MLP neurons of a small language model. Each row is named by its layer, matrix (up: input weights) and neuron, and shows model dimensions 224-351. Each number is 128 + 24 x the weight over its row's rms, rounded and kept within 0 to 255. Numbers have three digits each.
After each neuron's rows, "fires on" lists the tokens most often at its 100 highest values on Wikipedia text that the model never trained on. A number after a token or word is its count.

L3.up1186:124136132101131114135125132138127095141093112139137142134129132097114106132090146096149144143121143129125120144150135098109177106137147096147157118122137077118101122146152187133116160127139093143139125089123141149142106113150172122132131130121179113085101131132111118104197107120135093138110111115133114105121173145144103117131101115158156137135146134128144103178100126117101130148150
fires on: " by" 44, " for" 15, "ed by" 13, " from" 5, "ated with" 4

L3.up1353:096116133146102120106064115095111113090115126102094137135136130091159125138119153102141109115101190098099119170133142107109127109136151143123155146120169168137111121146122102114117105146123144144109108118146170074203143164110129110176103132099088134138127097117117107129180118140124147137130089123125124145118158135095156146134130124162125118166139134121092135104109162123140131114110
fires on: "," 20, ", " 15, "; " 13, " | " 5, " days" 4

L3.up1197:146121151123135114157164100163107115126126118108170143120123144140075127118069127171114136161100107173099120100118112128100140100153163094108161130122151121106110133188144132124133150139165130141196128108147123130121143217123134139114173126113150164104084147124180118123109095130121132130128123102123120152175183089149095099115104115100152124132115086113108170163116150069113125090124
fires on: "," 27, ", and" 14, ", " 11, ";" 8, "a," 7, " | " 6

L3.up719:113149119141155113187108108176112095142097131156135161106114148106106140142112162114113155138093116125121111143111133171136137093144149121129134115108145088125133142117145144125131128145114134110126094131155131115122152182139128135129128118130184150096132144101099126133160134158128124107103138092105131154134166127112158086109084115175148192112107097137132126177104109125131124167120
fires on: " by" 35, " on" 26, " with" 13, " for" 11, " in" 6

L3.up1225:096067154138107095168137135127114133107139130178118097107149143088134126136112127153142083125103095171162143140123135150160169124104097099144114146125117112140110180089071120127144154117130085124139101124120142136119153145107142165133148143119100140088140110107096106074103124113135095151096154187137127126182134101089158086087097149116209115099118165123093157144161114141131133125126
fires on: " st" 19, ": The" 15, " \"The" 8, " on the" 6, "- The" 4, "The" 4

L3.up709:165151090133162130116156143130119148118135137126118124097150115149059128120113120154133133090117080150112144100118155147119142108111135133114134133147134081137067089129119172122172132110111149117138120128134184113139156174142154146123136118111152099100140112100080132106127118132108149104112137132106155139120128102102095106115156131119194132123178137134132125126121154149175127120127
fires on: " was" 59, " is" 40

L3.up307:133050118190160127120102130147198146123123133184168151096168083158125124127054071158119105077151107123171149134146171156154130118140079116111135134124119093141152118121152114130120156108145117142160168138110140192166137137167114136131135139126086081092098117151096128137143149116137080097134143126149139188125116107130121105148155117092089127139090139113172125114118084120121151121085
fires on: " and" 60, " to " 8, "ing and" 4

L3.up1193:088170160106083120140095167122193089154103122119140062135176158073123127096113085150082091110086085149101118115123100119121150123107125148134139149126130116146136143099176099062109145142139099143149116155123163107155145127133148078158173106090123156098159145091162134121125121135109129131094112110109105106135148173141143144154151121156098172148143137128140122072089068149150126117156
fires on: "an" 26, "ot" 23, "in" 20, "on" 11, "; " 4

L3.up924:080111107112176120143131203161122137138108154147079114121160151135057146138110094125105123164108093147143140134104137170162135120119133129181153140126167083147120110109145122137157107154137147116120088132106157139107155171150152090110155122145138166144114143121121123099127098128127138134148129135129117121126125168111154115102169138150137117109102147135152111122125109149172125136123
fires on: " was" 21, "E" 14, " is the" 9, " is" 8, " (E" 5, " (" 5

L3.up1280:120114157085146122147117160129138135116150127104083117134122129109119119098076125073109122144189087144144141135133108110121151114112145109107136139106077105116119113167090129113148165120136122127159127155128129089137145167132137110148122151106141114106164138105091116121114116160100092122120129164129158111097179129140124105093100129168156132127132130124119127098092122131174121131130
fires on: ")" 35, " \"" 26, "\"" 24

L3.up165:135129107163096106156112129134089162190144150142121142112122140113047126112086121153121042132126145129127131160125132106134121138135123137107154114096128149148132098098091110121125128148102102159133083117139148130100166148163144133125116152137173129128126135130119132134159134137148140148064109150186134163125119083084102104120099128156124100131118125093082178155106104118127128144138
fires on: " over" 54, " under" 39, " out" 4

L3.up1141:086125149099103148116107130129180075131129134139119133128128130149120143108142144108139178154087126107077147109151139150100141151120197144129151118120144130121073112098083115134144136115100106122153123159114139143135153109104106123098165124090154120113116129144095127082148121112101136133095107148147111144115108150137193134126102084152134096146171143178142148153097071146078113117126
fires on: "s" 76, " songs" 5, " News" 5

L3.up1059:093137136125164124189110133154163109114140083128125095101087130082146136122132124143097132134118080134133139131110119089143176135109091119131111136108135150170129142135125114109104148115130119182133121147105122110082154107156141100126155142124155155102132075153102143094147135086134130114135107139136152122127154134090154150134100100141109153121158172114146064135119115160152109121151
fires on: "ut" 46, "ong" 31, "un" 14, "ang" 4

L3.up330:105116146144117141175084135102139106129116115101154128127123131166127116132108117130119137177097113145095150123128127160118138172133152119132128133102122077113090138110048143106116144092118070146138114114104105120133125126157125127149113162132119133120116148130124105155149110099175120113106145169150133113156123114109214138179130142108122156157146119129139142134115100148144151090148
fires on: "'s" 20, "s" 15, " to" 11, " the" 7, "es" 4

L3.up830:142119129163112071117080114118136179119119127098151104124121107084146124142092135120115141125098094128150110141143176104139103117113136138151143110141152108138157117141096156134106124155143119132116143109153131107125087105156142098078144125126148114138159127111106123130152143096121117106118159087129100166097159202126162128128111115079119133161136167099156140143129160160106140140129
fires on: " on" 25, "ated" 15, " died" 11, " released" 6

L3.up450:160100121123131108186126142125112114095124138145162161124127159125047132115123109113110166152106135123151095163133103093072139135118159138112168131138153133112150123177154151121170123127125100118142124149171133135124121125122126130096128135094129111097135110108136148097154130127130114109135099125135118136102147113096071097082109135122166108170122157109170124102115139075132116097107
fires on: ":" 44, ", and" 14, ";" 8, "," 7

L3.up56:109161120133150103126094130193131146149137103168124082121131159050102124134048096129123119143103125134151107174144170126157109091126120090090171123140153129116115120146135097123132128135153108098170118170181108114106161136161168156107193135136123126111086136115139129109139121113128089145143119113147141128149180156109124093112117115162134112112141140110148155182119110115172172140156
fires on: " |" 50, " | Re" 6, " |  |" 5, " | L" 5, " | G" 5, "ation |" 4

L3.up1440:139121113140139121186113116147111142134141154154118153125143139128089122128068094113142155172140132150103095181117146098105167090108142110097170104147127068108113120174160131149137130127121098157153103108154152166146138150186147160134146139124154156116110137095098104091192103133114114127131113131148118101114181128114103121146092147097138144110151114130118132130126163121177143131129
fires on: " from" 26, " by" 7, " from the" 7, " before" 6, "ed by" 5

L3.up79:110127136123099121125148110173123127128140144140166109055127115154164112147161113150143194157171121121097137103129139093109171127092120134142121135129126153118106139124117163104112189140119153117156174176129142124114101149125125153124126125114139143104096118169115141152111191108158134070138144143127156155162129108116154148124097102120107130138149170131159120156109096128138106138185
fires on: "iv" 26, "ang" 19, "ing" 15, "ong" 15, "-" 6, "in" 4

L3.up135:167098131125124107137139127139108084092117161110129142104157121121051142114111111151123163173080162118069128124127173108132165120111166130187131116109139083114121105153118094152112127152148160074134140197146119110124126151173107143120140130141097103112157163114145127114125166135105106111148111126128175125139142125116154137164124120136093161129154158104133172132142136127128114105112
fires on: " in the" 21, " by the" 13, " during the" 10, " to the" 7, " the" 7, " at the" 5

L3.up1241:106114125148160117124176158113127083140113123096103162114129138128090119123133093170153164125087114128130121118121150147135174128130137106152133143142140117138157109125115115135170125159109143139134087157144112171137140131158096144125123092136133110120160141116075164117106136136123174096150161146111110112110136109112114147110168100122122108144053207133124108095126148115151164092058
fires on: "E" 34, " E" 32, "==E" 6, "- E" 6, " (E" 5, ", E" 5

L3.up524:114130150097101130123109161082154116089092123087125072132147131079118117135104102130155107126112066153101133123132105172129138146129172137122140143132121141110142164125146121087116164125127103058161135184172151154123150149146139132160182067081129142114187109137126100126134126146108112139108136113114139125121143123123121114131103148166143159119157128131152132155107140155131108158152
fires on: "on" 53, "is" 40, "in" 7

L3.up405:101117118148107104143118145143140093145098148093125105103157149112100121136084134156124110101119129135119151156124118153074127114127141141158154135121140128113114101142076131089137133136095114088120132101122163098130113160149157092137129116117147076096138114032154133130202111144116151086135153105123112115126127091135102118138122142113128110115125151124139102119118101148204132132128
fires on: " in" 99

L3.up186:106148121114140118149158165137125147122139111137139121129119095087107139105085114134095154091169105151138123110135113166125138167110128075149151127102115101128135151123108172131156160096136108105124109065122148127134138133137159118101137107127157136092164134086119138123129145117124095107082117167119108129138188107142129122096102152139133109141119143125119126158101119129150116078138
fires on: "\"" 95

L3.up374:171126161126152150126135156134145103163140117127141147126145123119148122094108111141138143137133109097130116100123127133134127094105151131162138132136133137122126091183137131108131133105115130118078120104098124181125099129175146109091139096095154179119113138114053204134135105152136115076091126146105112116125166158108100106146176114169142170151111100140154128143120147119128132158118
fires on: " | " 98

L3.up762:138115113091153076144174107112122119108154109109122113134128120137118123138081124087113161111147140124176116148154111121120152133121163127146160132128120126114101162132130165143108094127143103125139135146147150099095110133143117162150111115132146153079157140073090126087105144117127157173167115112130116110143180115130080118079110099179157132140102165144104087155107086099170136163133
fires on: "\n" 14, " L" 10, " T" 9, " N" 9, " B" 7, " F" 6

L3.up381:169091120174152081127099100139136113125126136118112115109078149102154081124128115099130151127109121105159124154125199156141122079116138101094145129135116147170127128147078124135107136129136111081126145124173121117171123108122142153150095124119110080148177076144113179138135133109129141103129101115136166192129183138084119105115117124119111133126137134143153160122135124139123140151111
fires on: ", " 24, " December " 13, " May " 10, " February " 10, " March " 7

L3.up1200:135127111114168117131122121121108124134166126150122073121119119042116119111077128128135114158125118114156111143145133117130143124098125102087141117141150133103119125136161106114124164140135119084145113117171129112114173146129121089144157097111141123137084158124130125153151116110118099140150098104125132117142139117089131084124152097165098103128145123105180123130125132103147171161110
fires on: " |" 37, " | " 13, " | G" 10, " | L" 6, "; " 5

L3.up284:118096136140146118121184137165157111153145117125142114082129125126097097121153139150118074110105095140149122078115141159138111120101098088131144122145115098135117138103122145116145137147121120132161108126140151135095141139130129133102119125103112141136113117110120126140116122128142151116099112162130095160153117169114179112186162130122134143148127153094118125136146088163124155075119
fires on: "." 80, "A." 6

L3.up1034:121131116141142123104101136079137115143130146109089144139103115121130120104140118094160113181122112110082193097124150152123134090103116091162120132099130105141119067145144118075169139132160135131128157184159115109165042144112139109131136112115142112123150101128095134138110134138129059113118114150137129136108122148146104159115132094135136114152161109116177171111115130167124149105127
fires on: ")" 64, ");" 10, "th" 6, "2" 6

L3.up289:117157126146180107150162114148130127106157113160147141093141162166058114090073123183122157181148088131113132142113099125129142123111140130111129148105160083105120143150128151129158153122157123074119071099167126170121141145136124168122158158104137144067122119099141124093092114152117099112114161129131105129176179093104134126145142117153166135121115122178162143141115167087174126111126
fires on: "," 17, "\" | " 12, ") | " 9, "\" |" 6, ")," 5, "er," 4

L3.up407:092149106156129083167100132089087168140120152170111106124154145136152117143154157112118148144110123137126124108127180130147095140097107110110144107119146114139145120195139145105165126122165151145115103104122151110137121163134170143098128137137130093141085104152138117125173166123128116130127103186144115144109118204113156116084118128159145106119112116125159119144126101077116132095136
fires on: " had" 38, " has" 8, " ft" 7, " km" 5, " kn" 4, " have" 4

L3.up313:128102138115125133126130128128127058116154108147182141126099135106115126147153169124147158164115162115094125124150173097109117133141136144186148088100148110133116116176149126131187138116116103124123140117177099068126137180140099139123149102106126130131128131141115126129116159101173101077122084119139138091199159106105124149171093091098116124143087138152110163151138140096150140120132
fires on: " in the" 44, " of the" 25, " to the" 5, " in the " 5, " of the " 4

L3.up396:101103159139130099125121131122123130095132149142081097147147155135134112128083110139138171120094104134069130141134175104162106119119149098158180135123148112161131123092107124133115113130132157135163120134100157111160147132156144135146107127109127140096110110110163124120204146154116145113137112159150158145096165149110182132118152149148121125200103154123155116092117110129131141105133
fires on: "; " 18, " days" 15, " has been" 9, " have" 9, " | " 5, " has" 5

L3.up1427:135135114147178075154134157205103174154164126127155113133119102133098148133134126148116121117125127095170156126116132141156114150147121145103139106108148121134130090132112105116127127095110163093123135099138126154136132161147110071115140126116144083081132135123078123149152140135134067129109087137139117138110116142069119108120124147146169148112130161128134111151115125137099116132119
fires on: " up" 44, " down" 19, " out" 10, " over" 6, "ed up" 5, " through" 4

L3.up306:160114154156127162179150147145144094147129148138149108104152148133051133104095114159085135127122101124090147122155095166108123147124173132107177128112165105112148128149113162125165121111132117130142089149178120158110129162150126135095153116109157102106130138104131140096122169119166092138118138110121103132129144095136110114132173109105180125141130114162153117121115141132171144110138
fires on: "," 67, ", " 19, ", a" 5

L3.up116:080143146095135154165099196142107129115152098111124112130137120141129113099137150114115138140153139104127178135109115135152140140137144112152133151126126084137129109169133129127125133094101094128137156121125125109136090182114125108113180131081156157174090140058121138112109142145121120101110069158124133117085146156129146140113084128189141111115142109135128147124073122139158123077110
fires on: ")" 39, "\"" 36, "s\"" 7, "\")" 5, "s" 5

L3.up1085:120119137123120106183131166109147122096110112103108135108143126072121117123126114136105165109132158143107132142143141148133154147141104120139141121117111128126089137121111178118154157126100100166131113112111090104131153111150113110130175116081138148106169115108044128141157124118132112093103132122156098121087116151126093157122064129226129133151097129132119093136142112118157125145162
fires on: "'" 58, "'s" 19, " I" 6, " My" 4

L3.up1046:137104125121114139090133123141121118161121157100115161077074108062145134135105133185109162100133145143120110163122168158128098123112132127148152116135121116132114145137095122156103109138098137083134120154140133116132158085143140102107131100106144133078111117091073159113170144092160142101146096090126133143146140124103147127126134154167113169118119192152123079127149142153120115109102
fires on: "1" 54, "2" 29

L3.up300:108124118116147130143116185123123147136120140145101113135126131126107140136096101143133136178112104115137160131133153086166125139107103105137171148122165112116131127157100138136180113127132128126134125100108144094112129174127176172145102131149134140116089142092130134123169121134106117174136086081118137171087140197083124123079127124133142136108139122126109105128087128141176150087119
fires on: " had" 27, " has" 14, " have" 12, " who" 10, " having" 7

L3.up301:162092131176114139143143171083113142124120081135113114117106096062158129104148104088074171138154121120138097112103153160141138137133080084127119126104125158130131148137119164085099131071149116140129137133132105111194119117135119153115180151127117106153164123101081150134139129122148129121108135152141125139106117109148098111144147123157153119152101115159131144101128058112164124122177
fires on: "'" 73

L3.up164:129100099105163095077091115085099134091162135136127127148120137094166118103155135112149089168162136105135141128109105124146135088146097129110136135117125137113125129146149162119135149090156144049126121146148159136148124150140132176143127133097100125172116135133068136079115126113114103131157120153158142167127155168119097118090125109083115077142090112147125097124118111119145129100095
fires on: ", and" 16, "A" 10, ", " 9, " and" 8, "R" 5, "4" 5

L3.up1489:098111146086116142163125182115123153137092114142128099111142128125101127127128127124127117095105093178138108129111110147091081153141100109201129123136114085114129121188107114097123145101132083112141167095140118159150072171125148091078159143135139141165123167063180125107159126108133134131124070186115138141095130128126110092138145130092135121138151100118126139098107092119151138096163
fires on: "." 44, "s." 11, "s)" 10, "ers." 6, "s\"" 5, "\"" 5

L3.up1001:086131124167161130169131125100123091103097135122166106140112114128119124150092125132138159122100105151109095141148140142155127150106121079119114112120118111151135120105096131082177136131107145123117104131117142116137169155109155137145177114095162126135117156033125131124115175132121125102119116127125119126104120141126151140163057073182138170186124094112124117091096072129161124105137
fires on: "y" 72, "'" 11, " My" 4, " you" 4, " You" 4

L3.up1450:169093152088109143169177173153121124146134148108133147083078129086117119139095163140103191113127129102117114138105177133121111104141106152158156088110161116145138100100149132134123103138087150078143106147145111130134118116130094098102160153125132092106108151108111179149137122132131160123145114119088158151116131149087118088110126137133122137154111138169168102138125145151125133113143
fires on: "2" 32, ", " 29, "1" 6

L3.up1495:125080139108087132127152084096127163131131114148131153085109095130156134116093138091118151149103094135136137114142147091083105115137101155182140096108144170148160136136126144119136136102177103166138098116120103101122152132163131081121119134128135141166114115134178143124114118152140117130115168143153099153120098155124147086156160141104103093157116127137142150080129128155090133121159
fires on: "%" 30, "." 20, "% |" 7, " to " 5

L3.up1272:119092139114098091165095139074111122151135127138076146131103131079124102126142134149146104148134119095124158104140136114118125128122049069145117084125136111136117099105144113107119131114148165160133152167166154130173125164125137193153131105117125124161098098136123172136149164119161123122109072167152130135087126090123126124135165120129131149143126127156135097118135114105083148101121
fires on: "2" 25, "." 21, "1" 12, "3" 7, "6" 7, "7" 6

L3.up1052:129106151099119078139163139133130054186137123137128165116137121041165132135126121160116120119073124143103128082127199138096147092105106117156120145093134139140103156105122099076149132108097143173127127141166153126151145124122110102130156098101147093127079173111113181143124153128137093116118090116110148121159096127084153111136136129162111156115130182157189104134139096131103125175129
fires on: "2" 40, "1" 26, "4" 8, "5" 7, "3" 5, "6" 5

L3.up1080:193114151138144140130143127132145082149115125141159135107152107138142143131126118153121164136140120132111157123134129162122144110125160133134150114141132102119110130157129140111142105122117132126099116143104127190161121133160121142111129103130107157130115150097071174102066092113131124096114140107098139123112192187128105105123120089183162139150129103140124154146093128111116127117137
fires on: " | " 94

L3.up232:128130093145130158157126111070115148124147137113135158140151134053104127130129109106094111138155150152119132119138126114126112118131147146112148164090152132144123128183114132111165125122134119139135111118127134138144099130169127150151124141136147152125139141123095146137115151136110151132122161167129140102086117140142103116160126152088166109131112127108118149112125094119169131125117
fires on: "h" 78, " th" 14, " Kh" 6

L3.up281:060101108104117127153122133096091123172129137153105118140140154151079135118111142111096133158140118152106152127146137119102145120112106167118120118116151146139125130125169102104169157114122143117132058099113124156160112107176109108126190137128116138124115118135106135115150150127112144105140145165141176133125079128128161131157145127106140124116094117108121127153128071112098150141131
fires on: "h" 100

L3.up1488:135141126109137136095138133154159111104140112185141154144121109140163125117089051131137066163149144105181150135127147151115157136139152122098129112129146111115149132176105165094148169086138102100180143114098126149117141124168153151123105101120132140093156083117056110107127128105131088140102153094154129158186144144141090092090123099134120118127121130161162113175116109138154126103099
fires on: " and" 83, "ation and" 5, ", and" 4

L3.up1456:168152133121136123101129140134130157146153129152144119129127132120076126123133129116109108155161158130138140132136186099140106081138155134125129125125111135169140149105132172123127117143146148130129106119148114093121116158113135095098121135153156108110139101111137164136110174121141153081149124121127102137123127164126121097102132124100104134134153096145184140136143144125101157156183
fires on: "\n" 36, "-" 11, "," 5, "- S" 4

L3.up1292:089107142130101036145114140084143108145139116147146108103141151082141124149112168095104106118104111116148116152136137145116122117125114138139142129128141105131124105133098137045147106109139139096148125121192182103107132145134146125119101115108172088132120131111156129101197154111138108099122075136122132119118119094135174105155115148138119129103123112155118094124128099131134130153102
fires on: " in" 54, " m" 9, " s" 5, ":" 4

L3.up108:078161121118145090173146160099131159105129106139108099109145086061127114122087094129131112123120119142126133104143149093104097169088094085139130123118124104144119106145136193100167135109128122122125142146129113140145116139160145124140127123096139114123155130100109119156190148120121135123105093154147138134117145175112120139125116121171134133123118167136142069126098151129132140081148
fires on: " I" 15, "." 15, " it" 9, " we" 6, "I" 5

L3.up159:142107131139084065142152160190120133131131122164106123124123122179079122116077147122110166166123118125136143153154135113118097094132120130110187120101128159140129121123134077133153126119167122106113125127108146094146155170130128111133150122123130142112124128136143113143187145143145090103115143096174141240107095129087134071119133130121118130131140144156118135111129113122145142082092
fires on: " to " 33, " through" 11, " and " 9, " up" 8, " from " 7, " over" 5

L3.up1383:087153117125151133102126163125164111108169110158151099147140147134137112122124093072113108140100082154090148160133176102149151127120131077134119158114127102122148120164143170107189134116135121089119178109132148151147075119186149136161089159139130126133125118069108132101148118136142109167128114094100135154121135151130052154133168108149118092132138112110174129132079102111150140084177
fires on: " would" 32, " may" 11, " will" 10, " can" 9, " could" 7

L3.up362:102134130158105133115108132114104129113153073123102142151138107128175114098119129102095132127124127096098118128154141133101140166122122164122126140145108181136100137141092090102130157127119098119111110142108147110208130162119192095162105117080143119151088086127141127172141100150127121155112064147166121132161155118113132145138113118161134150158154146179087149129089131094141117103115
fires on: " |" 47, " | " 14, " | — | —" 9, "0" 9, "2" 4, " |  |" 4

L3.up862:133101100112150094114114103109138116095148131138125104129100095139192120133125105108140134159134122095149127092112166099127119116146119120112143111128092136109100144122134111100073130097122119095136084183147159146178113133121165105118143107117095170182106105166066160112146121115117118150100138133220146210113135110103125071074151153109081088119096152123153075110152103150126103130079
fires on: ", and" 38, "s, and" 9, ", and " 9, " and" 9

L3.up1035:153147121171167111155116128152129106118112091174164147165122110115159126139097096113139078154156130101121138128110122168162145179146142149104129129122128148117134122147150123109125142081130150128088126097130133137139092138134171116124163105150134167139093086097087125136118114130094110131089097087120145133137194080103134109043107128109139091134113142168119110161124171128142118139113
fires on: " and" 42, " and the" 15, ", and" 13, "'s" 7

L3.up1531:163115127139076091105101166127131064110155156106097121154132119078127144152104130145114134136127149111066147132155162126128098132145152129114140125135141111170115119141090124138114124124109071112118149148132140143143064144131094104154152105150123091112127123115108141151144102089166153124135168080161109177112146117094096166122091150124109130153116112121142103101120137162133113135131
fires on: " dec" 25, " last" 19, " rest" 13, " next" 12, " for the first time" 5

L3.up1364:096124123113104171145130163128118141118092108172142133087157128136085134110114134196125155179126083156091127110126122158081107139110148119133139129100124096106136122161120128140148134112126122108119109086149126087118137178150140087129199105131124102126106135086150142058109154143136111113107135159105116153107168122139110122104147128127170117164128115166148135146121135098116138089139
fires on: "," 90

L3.up773:106115138138138106105104129157138126148149129130113141080100120157097090100099141122133133142143099120137126139159166126108120126137092113174135089127146122118162089114098148122137147133167142168154119081113103115122139123177132142133103141127091160163116107131136175134144141147138090127043130132139101122169117136135171113187150138122108137150121137139110112110136122141105131063125
fires on: "." 60, "," 5

L3.up954:116137104148164127096076112128108121139102110175090124110151113096142115109090107071128109156124095126146136134131125146121120130137125086120140076128116114129105110123127132120136166112131146128134074120123153115163114148132199146132136132137138155160109110128123130125184124143116121126106128152159159172145168127119146075096138101110116113111137108110129116152120119184146142108128
fires on: ", and" 74, ", and the" 4, "s, and" 4, " and" 4

L3.up1041:132111162115106131136068118150145159106116126110122158135133122152151138075156121119084146131123146105136140100163118093142141126098098139156123065125152110111097135112128164122123163117146065129123147149190140133155052153110148123084108157115108089155152104125146188165148119138137129037117136195134144107127134135101118141148137136126137151148115136151129096149119108101113152108151
fires on: "\n" 31, "\n\n" 18, "°W" 8

L3.up927:148084146130143102115102152114093121138125114098110131125104116077157137123103079105103148149141126096138131111149122117130169123126139107120107131103110154133092135138083129109141145113156112137094109120163146123155065113142177160165160151083094121135065071147152150116141173137133110083118116117146169131154160123107165149134114147162149132137111178134106079124137113145143124131139
fires on: "4" 15, "2" 11, "1" 7, " |" 7, "3" 5, "0" 5

L3.up715:186118109135137135162138103128108116166152107143172113100128088130113103133068132157110148141140109100135157112145126137142140106109098109115150087135130160137117127165091148103146156140164145122117125088142087173125136126140130136092151132138137117143143140135088160123114132140113050091151123153117147126151129138080123083128127114137158132155104171129128114152096125114163120142138
fires on: ": " 49, " | " 19, " |" 6, "; " 4

L3.up27:111109125151133158110086176158137112155110151164150095147139118122141147139096125120157167143157093153089114161141130142170147138144145084105121143124162103140091146194103111127146135154145075123160138130138130137136085151137121136106143150145092090114129125052118107115151097144115135150136104101137138119111152190119156097085157111166125118104159157112131147171108152105130143096137
fires on: "ed to" 13, " would" 13, ", to" 8, " could" 6, " re" 6, " de" 6

L3.up1469:100082144088116129151123159135105144105125096144135137085130116146107140119141115118124159129116143143113134139112143086134137151120122124167139123117144099121135110150081124114124149107122134113138104096139119131120104164129142143151126147132159120140145113098123109103146114132138106161135156128096113136130184148109189136067102157144148099146116137125133144138141136166142119102151
fires on: " The" 49, ", the" 16, "The" 8, ", The" 5, ": The" 4

L3.up1207:108162134135125139117151094116147154172111111124129145098136127132135122115151089095120110193120132134076159136108198096121138140105117093129129085120156124145122104122163137103122134112150141144125127121105111130108057122125107117115100154110141149129142146118104137118097161126127101122133162096116117129110090163183137130085147095108106145158181103146178161167144169133101129147127
fires on: "- " 24, "-" 22, "\n" 22, "| " 6, "–" 6, "2" 5

L3.up504:103108117146118133164162105082126060150123107118119114131146141101087133143092077151096111111119120151133108142139104108117131143134179118086134168132144143176096150131121115104107145148124161118174105160143134162144137112155129171133144144120117140119143140100094143152111116109136166101123106145124138136126112112111179149183135127132159140114109117100108121160142170138094131142106
fires on: "c" 52, "h" 21, "ir" 4

L3.up1394:091093120102074113135174116148144122125118122123121125091138159151127133139124117122081127158125097117114124156136097121134162134126129159167148121134140145119111152120167144132096121148112077152162154134155162155105153097124124131141142115089154179134109138118147121123097165120180149128094131201141153173123144123152119093121158102094117133174128107102108116108105085104129126112143
fires on: " =" 32, ") =" 8, " med" 6, ", there" 6, " females" 5

L3.up274:173123138105166134149134102101111114118141132146091129109125116166172121093099090079116150144149118075138142105116135117126112104113135122151121111117133170125155129151128129085123109104199125133135103138151109100140092152134195143131111127079166161127085112150118158127119101124147076145153142146127145121138146124139149147115143102096129107122120136150131121128115072152114143106138
fires on: " (" 17, ");" 12, ")" 9, "; M" 6, "; D" 6, "(" 6

L3.up465:126124140121145127178165156119106141129154084116115108134123113086147138092074075082076160130146103129145159116132112153112135152128138086105118124118079126136117130126112145106118182102119110136137134130117120133136157116146155116121137115105132117111208115101113119148110136143131153125094161151127138133128164123163103157109098130178146106116131137112105138124094119126145136117138
fires on: "\"" 59, "'" 8

L3.up542:149169122171150116123190081128163128153115101143161108114135143161119120139104136163120148176129103164087107114109145141107165160111117131170143133129138077111105122112080130130171134109151116129122097077130120137149083140151174142124118130152109124120126105093142159092113127134135116127069152152092118130154184100129151147132087126168201145172138128171143173107132128095104148097150
fires on: " | " 20, "\" | " 13, "\"" 8, "," 7, "}" 6, "\" |" 5

L3.up441:185130110115138077140137155156134142098126128119144151075112143054113106128118130135118126131100106094163102130125148161135125084106121118088184107130101088151105142104111149142108123115139129118124135134120151123118146151120114096094110140128116169116153112062094136121166130112121163078119135146122110139117141149104139118158122151173126141117138137128129132138118159130136130147103
fires on: ", " 11, " December " 10, " February " 8, " September " 8, " of " 7, " on " 7

L3.up84:106107117124136143166158126119104142093123135162134148124124157133085119141134108149147091168101108155130129203141125089147159143107132113146151122133114080124121140148137123140136119155143126117151172173132161123109130146118130145143134156146129149151141140140164118122129111104132149139132117137110146136148138090130181129182119127123132141136117127103083122146111097129122102120198
fires on: " tr" 20, " cont" 15, " =" 14, ")," 12, ") =" 8

L3.up972:119174142104127086110175139125136138101129105137112105124156125175092111116062137120107159136120101141096124134150107123146122126112110110166139178145129074108094105105115115108137144095120088084131098118172159160135148181123172141094182130093149140138072152050121145133113119135110145114113127142096113117150199061128134116146130128164125125102106154143132125167111118109159139099118
fires on: "\"" 22, ") | " 19, "\" | " 16, "\" |" 11, ")" 7

L3.up127:123170100154130136182137167147095122120131118130130120101088099042124111134120136178105113133126118140124138123110141125121110151102106077147114150121132113135133100187138153107148111138104118175089125106148142150143123121167158131135133160133149129109124141121096148116139165122135156071107122118144123100153129118137159107133125158163138177137092179118122121128117159106152120127142
fires on: "ou" 26, " I" 25, "I" 13, ", I" 9, " \"I" 6

L3.up1480:122121137108140120178129134110081136103141113166105143094141145073078095155091131127134139148155107154133126162133111109109161147144132108143152146124156126100134098173150128105138155097162131140158131137131125120110137164155118151125172135111139120116142134051123134107160116116135134128114135141135134123113173131159116112113096134167150119142154099118126146134099174133184123131143
fires on: "." 68, ":" 9, ";" 8, "," 5